config.toml
num_hidden_layers = 15
hidden_size = 192
num_attention_heads = 2
num_key_value_heads = 2
head_dim = 96
intermediate_size = 768
vocab_size = 1796
hidden_act = "tanh_gelu"
norm = "layernorm"
norm_place = "pre"
norm_eps = 1e-06
positions = "learned"
qk_norm = false
attn_scale = 0.102
bias = "all"
tie_word_embeddings = true
parallel_block = false
init = "normal"
init_std_qkv = 0.0246
init_std_o = 0.0045
init_std_up = 0.0246
init_std_down = 0.0045
optimizer = "muon"
learning_rate = 0.00755
lr_mult_o = 1.62
beta1 = 0.9
lr_head = 0.00636
max_grad_norm = 1.0
warmup_steps = 200
schedule = "wsd"
decay_fraction = 0.532
decay_shape = "linear"
final_lr_fraction = 0.02
batch_tokens = 65536
max_seq_len = 512
doc_mask = true
train_tokens = 365000000
max_steps = 5570
dataset = "wikipedia_en"
MLP neurons of a small language model. Each row is named by its layer, matrix (up: input weights; down: output weights) and neuron, and shows model dimensions 32-159. Each number is 128 + 24 x the weight over its row's rms, rounded and kept within 0 to 255. Numbers have three digits each.
After each neuron's rows, "fires before" lists the tokens most often just after its 100 highest values on Wikipedia text that the model never trained on.

L11.up697:138114112115162107156105143146158081140140111124079114136139144099090078111131131113115091150113124116154178110164117120127140157126162051118115087119116101134153195170127142120154131125102110133132123143138145116102175125113137112162150146129149153127167132141151156114129106143124126126107131143143177119137152133100127130116126085115133160148142137174125106163094125083131140094173
L11.down697:137130135102145084132110128055124115121120095094072138109143131099117099130135161114147116133095094116123142126175144111119153121153141068132190111113187094087079152165119199114145175126158160148123103086137166119130134132160101141138129146123145115138168137148139133135152116159139130113162121148148093118106117090148132101132167099157143138108093082141118085097128115087128130100133
fires before: " "

L11.up535:124162115123160145134157113168124092142112142137122141169106089134132104105120153115153130110130102104097129091126128076074150147137112069177141163117144126142139108140084099131090093103105123170112139134118129114109139155155146076123135125133176109126165161125105106107150116117164143113173136121126098144118135107165124137156112139126159121152173151191119113088125124072152121102126
L11.down535:149161130133126157107144150127141103100113181133120148143125129114100098135105177137088133144137139113105100104132164112105119115162133152150197167105135090163108166127076123108092124118104138140119156119118098138140123111142133056118140136114168087149127185120145091168149142145103111137170141137115078137093111140141145095152091149123127129115143116184147158093107107133160129133134
fires before: "ed", "ied", "ued", "oun", "ost"

L7.up81:122152123120169099091131107178132127129130124130112149124150118109131169179101134062107153152053107095076133142133137137126165119143148148148145156114118118145122152145135131141082136145112117098121135123122108122134119091071140120152150106146124117106105158155087172132140134123128141111088169088144147122100121117118097121120123153097153148124134133178148152127148130149081079126140
L7.down81:112117116126141151115122118103113126147112130135114190119093113112115147100128143096123172157114134138146147148128095102129148067145063145139113138128109140144121197140160174136111150082098131110162157113151141127111136119077112147118156124092113139134139109155146118155123157172098098121116139147130135140129154157168108096156116119127109158113125167161150135141156131119151150134130
fires before: " ", " G", " |", " D", " P"

L2.up260:123117126153126143111178133139117134076101109123094126090149134144105112124136084140087166152120167166139119121100137142104147068088159147126085104112156140128111124151091162136117139103167108112178154120120104102118129134156093133125134076120115128109150142145175086113139137112143111144157133131131089124089136107156140149145114153115126101095124111134147140110103128140150085093122
L2.down260:094149132126093154168157115130133167156155130152157150141143116140120128132123154100126109135103120107156097125144121117138135108104159149118107104160124133094111099147150120115131154110107151125108130162146082128100122157131148121149129133102133140126110134161173154129069111053153091125151123151146128145121132120113128126167116103153094102088157136123123096121112126127122135149101
fires before: "ed", " to", "s", "ts", " of", "ing"

L2.up433:143122160135141154137130082103160119090104144104137110114116124117155161129130119162138155095121124085102096120170149144111140127092132136152152127144105124116178116167110085125136104145157138096147085093122101135120124091136117121093104127106169148101100102114123114119164141134156128123131095109122108105112125173154117125131136061187144120095114153133169174114174129161155065162137
L2.down433:140158113143107111118140124135120132120167148108134109100088152130136138108136116121094139135142164116115135150162133154101139149112114125150127159140136153076140157161132125037125091090117128141135128138187113166141132123150122107118154110137094132139072119129138112107168099107139141150099121119129138133162122141102098158104095153146174120137150144134130112144156121128138116101160
fires before: "ound", "ad", "and", "all", "k", "ade"

L2.up565:125135115149148100129133155102191131136128132153118105102119104121100128099036115148108171115085082137088137099102147127124151127164129123131150132135132149159127154132174088137118121119103131116171086157095096119165131144087127152136102148149147114129141154165117144071103123102073148126129132134139136135152111150144127099137143151156164082084137098110139125108082126107119139090159
L2.down565:175099171149114148128137157127107068122102174157118136120160097146123108123083083178105100123108092118122143120143129114142123125181086155128145121087166146128150151135099152100149087110140092100115089156113117125142111138158117154156173067137091148139167141141155141096124145127124138143169124089126154174137158137129136135131141172126144067099125111127114136132105128115133122147136
fires before: " ", " Year", " Party", " No"

L11.up65:101098118114141120127101161130100166061157136149128079115105148142093160103147142158126140154108105163091124147106125099145115137125120091116111178117110129128093120146128099128120171109112132119103141134128139112143110125136115138105134112142093086121109110119123183126114149127144100130128139095157085106154104100093138151155104159104157123141109132123166068099161185140188111104117
L11.down65:140129197145172142145114143097124135133145130151112133114125099169150136157139092110141136135119126127095157138115133120091115139133107097163107088103118115129155107169127113151158164151187109135128123129118133145118141150129163115105112140105099136182110138125126156134134116107090139099190123108057160131095140126169136122108126098120107118125108149114146124133157138148101124179158
fires before: "|", "-", "|\n", "|---|---|---|---"

L6.up332:098129138084120101125138156111162126128119128154127130079097114109093072163118107104155172121139163106147122129103155133130156118097111162134142122116126154138112119137148077133149080141117171110173107159140151094135114159124096118115134131101141096082161137174151122113089101106099129139140100107149111138110097144153135128107116149144106164158136106154156134106141095116130153125148
L6.down332:149125088139104136185124154154089146136163117144156092085114122136135111182140147123143125121138135104112140123137169124137120130172139131163117102142069174134101154104149147166147139131100158100129164188143105113099073109125143146144135130125146154154114123145130126138150101111082122132113200106160098162112121142099096114103123124137109150195130136123108106110129116160119134115108
fires before: " ", " |", " \"", " W"

L6.up377:120149123112114112136100096145211108122128105080128113090152123122117151111109140107168141141133129125126151120110158126141160065140133116146134134166120107119139108141149116160092141161118104141135128139117155080139083066153103143117136112166134134154097088120115138098109132083129148120064154144130103122116155144159132159134110134115137067145152164126146081104112143143164106153096
L6.down377:132139110129160139133150096105152136154073097140111127110141150152162118103106083167116119096152140121075137125098130114136103126141096123125108084142126135149117180127156135146124132163106124109100115152101068111139088154138143130106150165104105093175121131129134179173134125126138077083141138127145159112146127160145180108143113140110129136137145102152116105118138126123114177160155
fires before: "|", "|---|---|---|---", " /"

L10.up359:138146114101120147101121112132136176091095136151152141144099133142106082143142138112160152155121123154138146153143108101118121139119110142156142140120159117152107150110095130127131141133113080079105132093156139123123117080132138129161139146093104130176166110114149112092142097183145114104153157165116147105094131102109131116129155114174167117124142148135172102128093199166137093102108
L10.down359:126098097114106106101142127167147098126122082113122132112086142103132164126148104166110125134103141139138096118118128103109132144104152099141110108146132134142168090146175101163152126138158170113148145132092095133135133117149090133124121135104128132152105131122130130133180149123099159147149127120094152121151126172177102123126171138096132129107141153108124130142128088081155143108120
fires before: "ze", "t", "p", "se", "u", "s"

L9.up728:115098097122135143128137088137132123103164110142161157120198106154106146149139166162127128116149115084141141155168142144147132069141083051139102122135123144130145114131126129140105127141132141144139150124126117106143091113095161128124115159172148153109150132101116126148142123127145140083138147137143133104143151094101116112145084098149167101131145162122158154119136112195125110116097
L9.down728:100090123131137152101123125189098113084130111175085092121203127118155106138105142109151151117122156140125114125159156159117172141148089180135133144109129052147142114133175087132140172122115152132110148141147125082108114146096140128138148131131122108171131136111144120147145131134110132106156130105134141095161125142075109128090152100148110154110159155100119132116127137127137137114127
fires before: ".", ".\n\n", ",", " and", " in", " of"

L2.up637:178128111159123123142123137158148150118129085132127137161121092127113135112092109157160131112145104122137154112106152108103103143163122126136155086162124126178129141106156135147125137099100104154122100145098090175129125100117138110129112167156094128117135095159120167130122137128126129132123161146119175122160079150118131135126132096098131126164102154161157154121092136095140155102144
L2.down637:198126148120134109120156163101125128135145122116119109145122106167119129147130133109131131131158147128089116104091121141141092128148119159145123077137120145107128165110141086130155144138098104154130088127094101160138121151111117119128119156109100138115141163166127139102139122113162147146142153120129144083155115117166125177135093136069139127175127134140140123161115102130130136113132
fires before: "f", "se", "t", "v", "ject", "st"

L11.up428:116171119131132117090131118117157104143164133105154121112171147092124145102128111101120151145134127080134191080114127132171120083134129083130094160138105105099128168185135136141119098139130131137100136128159165158152133111102129121149112164149130112132117153144079134100104136139151107122098113120165157150102083145140102132128111145112192134142128143136118136108125116115192098099138
L11.down428:144115137140116124120099163182128155123109161111142140117149135126156126087132140114129133112156126146103117141140089144130116116144140147077117126113150154136108114105113106089142123128173094109121135156097102107169096131134119208152074166123156135177123094143143162135122090125125107134129147148132107122130125154170122127199123148097122140166117146162131174113136128105137086146103
fires before: " ", " \"", "are", "g", " Best"

L5.up430:154127125149125095095131142138139160130146123144151119107180114128100107196131093189118149109106099128145146148141135148130158119138087090142131146111097157117176171126157141150101160114108107115126150108129166108126145159101172115067126134134115155124168141133123125169140162135142069058103126124085114100115111139081137142130116108105136130119138131112174162129130112157139150148144
L5.down430:128136151149140150127158130131114151174160116175102097081147091135136161126137130145128123125131125148165111166165128133117135115136116142092152116097118140144142147131147131130113151080144085180161147120152140104156135125165118119088094129106102132111137129088136144097085126093153121086126114128070109120132109156115152139117079136150129127114162102083163134109119145183064129164083
fires before: " The", " In", "\n\n", " He", " It", " T"

L2.up190:201152122153126123131124171133098162147124090136121138127127127108144136084169147129159100121164133124100177119092151120101124151132103135114119145141142118163099155086114149117132095131147153117102139185124109110078127142163135129096139154145097102133126175150098079129178106130109120119094168141117119117150162125119107147126141154104127101122113104105133116132147141115104158149151
L2.down190:156168105127133162093132155138055135137132155128108134094112148124135127133086157136155106126112101118115135143123128081137168166162058121173139131119106098124139149066076162128127129131154097137138171107113122099112132154131092108090124164100163109151099126122095132124183134143137147132121161149135164140136115132126121181134134149119119150164116132120104103106152126136140091162147
fires before: "il", "y", "ient", "ys", "ene", "and"

L2.up315:117086133133158143139141101119164153093131109134130141140099144136145142100116115123137132118124146159142118127118117087113173092073116110110115178087111157145148119159123107102136109100136109102115057122119165143136159140112162129104144137147136122129171100155138104120176124137143131127136125161118121176100137164120149135166117117127110083133123157107138084114085140122084128124153
L2.down315:126120160107134159109180107136132101155122143138099094131090139126109127113135166153092123155102148151114105134152160094093154103134116109123149121117135131115153154105087167144097118160139141128149109165148131137125149156164142108078158138119156134152075098077151152127142067109149104109143128113125099135141111147131107117140132157118138186100096101158160141143106159099132163117146
fires before: " ", " been", " a", " Year"

L11.up52:144125099146107186157113145110155148148139176127122120137121114126100162099153124125122144136111105110094146097178154080129199134110150103104113133113104165124117124139147143137110105163107131107080145084167042108127137174136132128093100115127149126134141134103139132143137101126127108106131094159095149152161134135129144141119104060118147117103151125143110125129105178145109138173141
L11.down52:115129138152126139121119133093120148155152055163182111117125143154116118139139118134118125124118126106118141128112111094108109146125172106117160184150161128124105134111133125151126141159116141136122119114123137105110109130134137156134133133103121163146095127181085098088105128092167088110131128105107119114120122089084139129100149077125131116128112127171112145107146145110155111092132
fires before: " -", ".", " |"

L11.up752:127153133105144121140113108115149112113149149107098106150101122102092178103151129152117048122152153099076114094128133105181178135140076152135136145164130128092144132098169092148118132140115093099152148136157111151164106150147155119124113177148098117137131170160119122125085074120114156128121153095119158140159131150138168130171098118099146137140137127147128097116150159135107130119174
L11.down752:155110157142163122174113140145146094141095118206110146091093082144105133146141142131120134129098114140110140128144114135128134143170142116095080143056136139135144115145151148186127079107144110131112138104130108138118133122152111148105098143098175119133123120137145087132142138151121110124148148077098101093157113103147138167171127145116121144104119140122181105132118108156123145148136
fires before: "|", "-"

L11.up412:142158122109087143133127106151131132154110113132126104155121102165127148090108120072133154113134118138102137138167131160138127145109123140116082104119117130171142146119131094132124150112107109120130151158135148108106137159124117085136092116126139167117126124136130138131084091101095150125132162150156136099155101119105148107175150151108175112141133126122138117147164150136099121103149
L11.down412:077137136129077152109150112093105131124156145131138111139139121110134122104149109175157171087150120131111131103119128083150115128143172082114117189154139109140108118125108117136100143142188156152132128155109128133104136098130144151114162168117141091132072135123148097154145132102147112132119158131139149134134165128139157122116105148125138116111154091118146125161133111090131102183136
fires before: "pe", "m", "ode", "outh", "als", "ure"

L2.up28:115126144110156132098148142106131122136154150123069133142127142167106143133140108165107180078135148118088135095157108109098121090142102142128147126101152099090134091167126147092127138122150149144181147145124087180118116134095139149139092135163148124093142140141131090127118135139137154131151158152113133119166127097143122150152124091148148092105111118157122097117114108149140128124092
L2.down28:081084112155139115142141142175076124150173144111179133138107155111093118163138119125116123103131132139109086104118125132120131146089108131130153118121152120140117132116153129099165108127145096189125178131134154159088135141095151166143084098130116121082130102163118119142124113095145139144089139112091134141158099106131118132117109111123154144133119146142145115124156082096085137186142
fires before: "ound", "um", "and", "ad", "c"

L2.up764:171141130133094154099171098106140124111144129133151145129168140078174159130091120185138149100120170155123128107111117128145090153075142135113147137122135124137136082153116162104145113092134134131154107121108156149160149160141132117151153120137125136119096148166119136144110132114073125118126099087114136147113098093094126117117141111136126100118142132132123062111122146123106128100136
L2.down764:137096167101110112168113077119095130147140135149191131090142092107108126096158108147138098164125120133146139153114089131146078128161111162145098108153126138140106125145126188083135130131118159127090145108133127156120128103148155110123135096117137104179113107133127166101115144140109155153121087116133139112112116091160125144086145153107107146141139120107129097123116078149164097157104
fires before: " |", "\"", "us", " -", " and"

L2.up24:143151129139089102130144109120148101095099093110142145145113124129149152113145108112154112136157178165154125105120144137160119172143159138110121104143184065104103131144147166133142112106159116126151119159126115142090139113111143142119112124106135123120120115131146134147139164114135181079143120126115089146167135070137114116163133099169121078104132157086158115131126169126133131139095
L2.down24:113099113158110119155160134098095147102109085119085113155147147150127116163166114150170108150150147169103104105138152135124092143141150086115094110141132131137111112125191126110133134117167108134120120173106137130151145113153138136130136134112114132151118136096173115122085144139086141150136132125147128107087135137125154077136111119117111147138133084160143115123123123118103136178049
fires before: "ed", "e", "ific", "al", " of"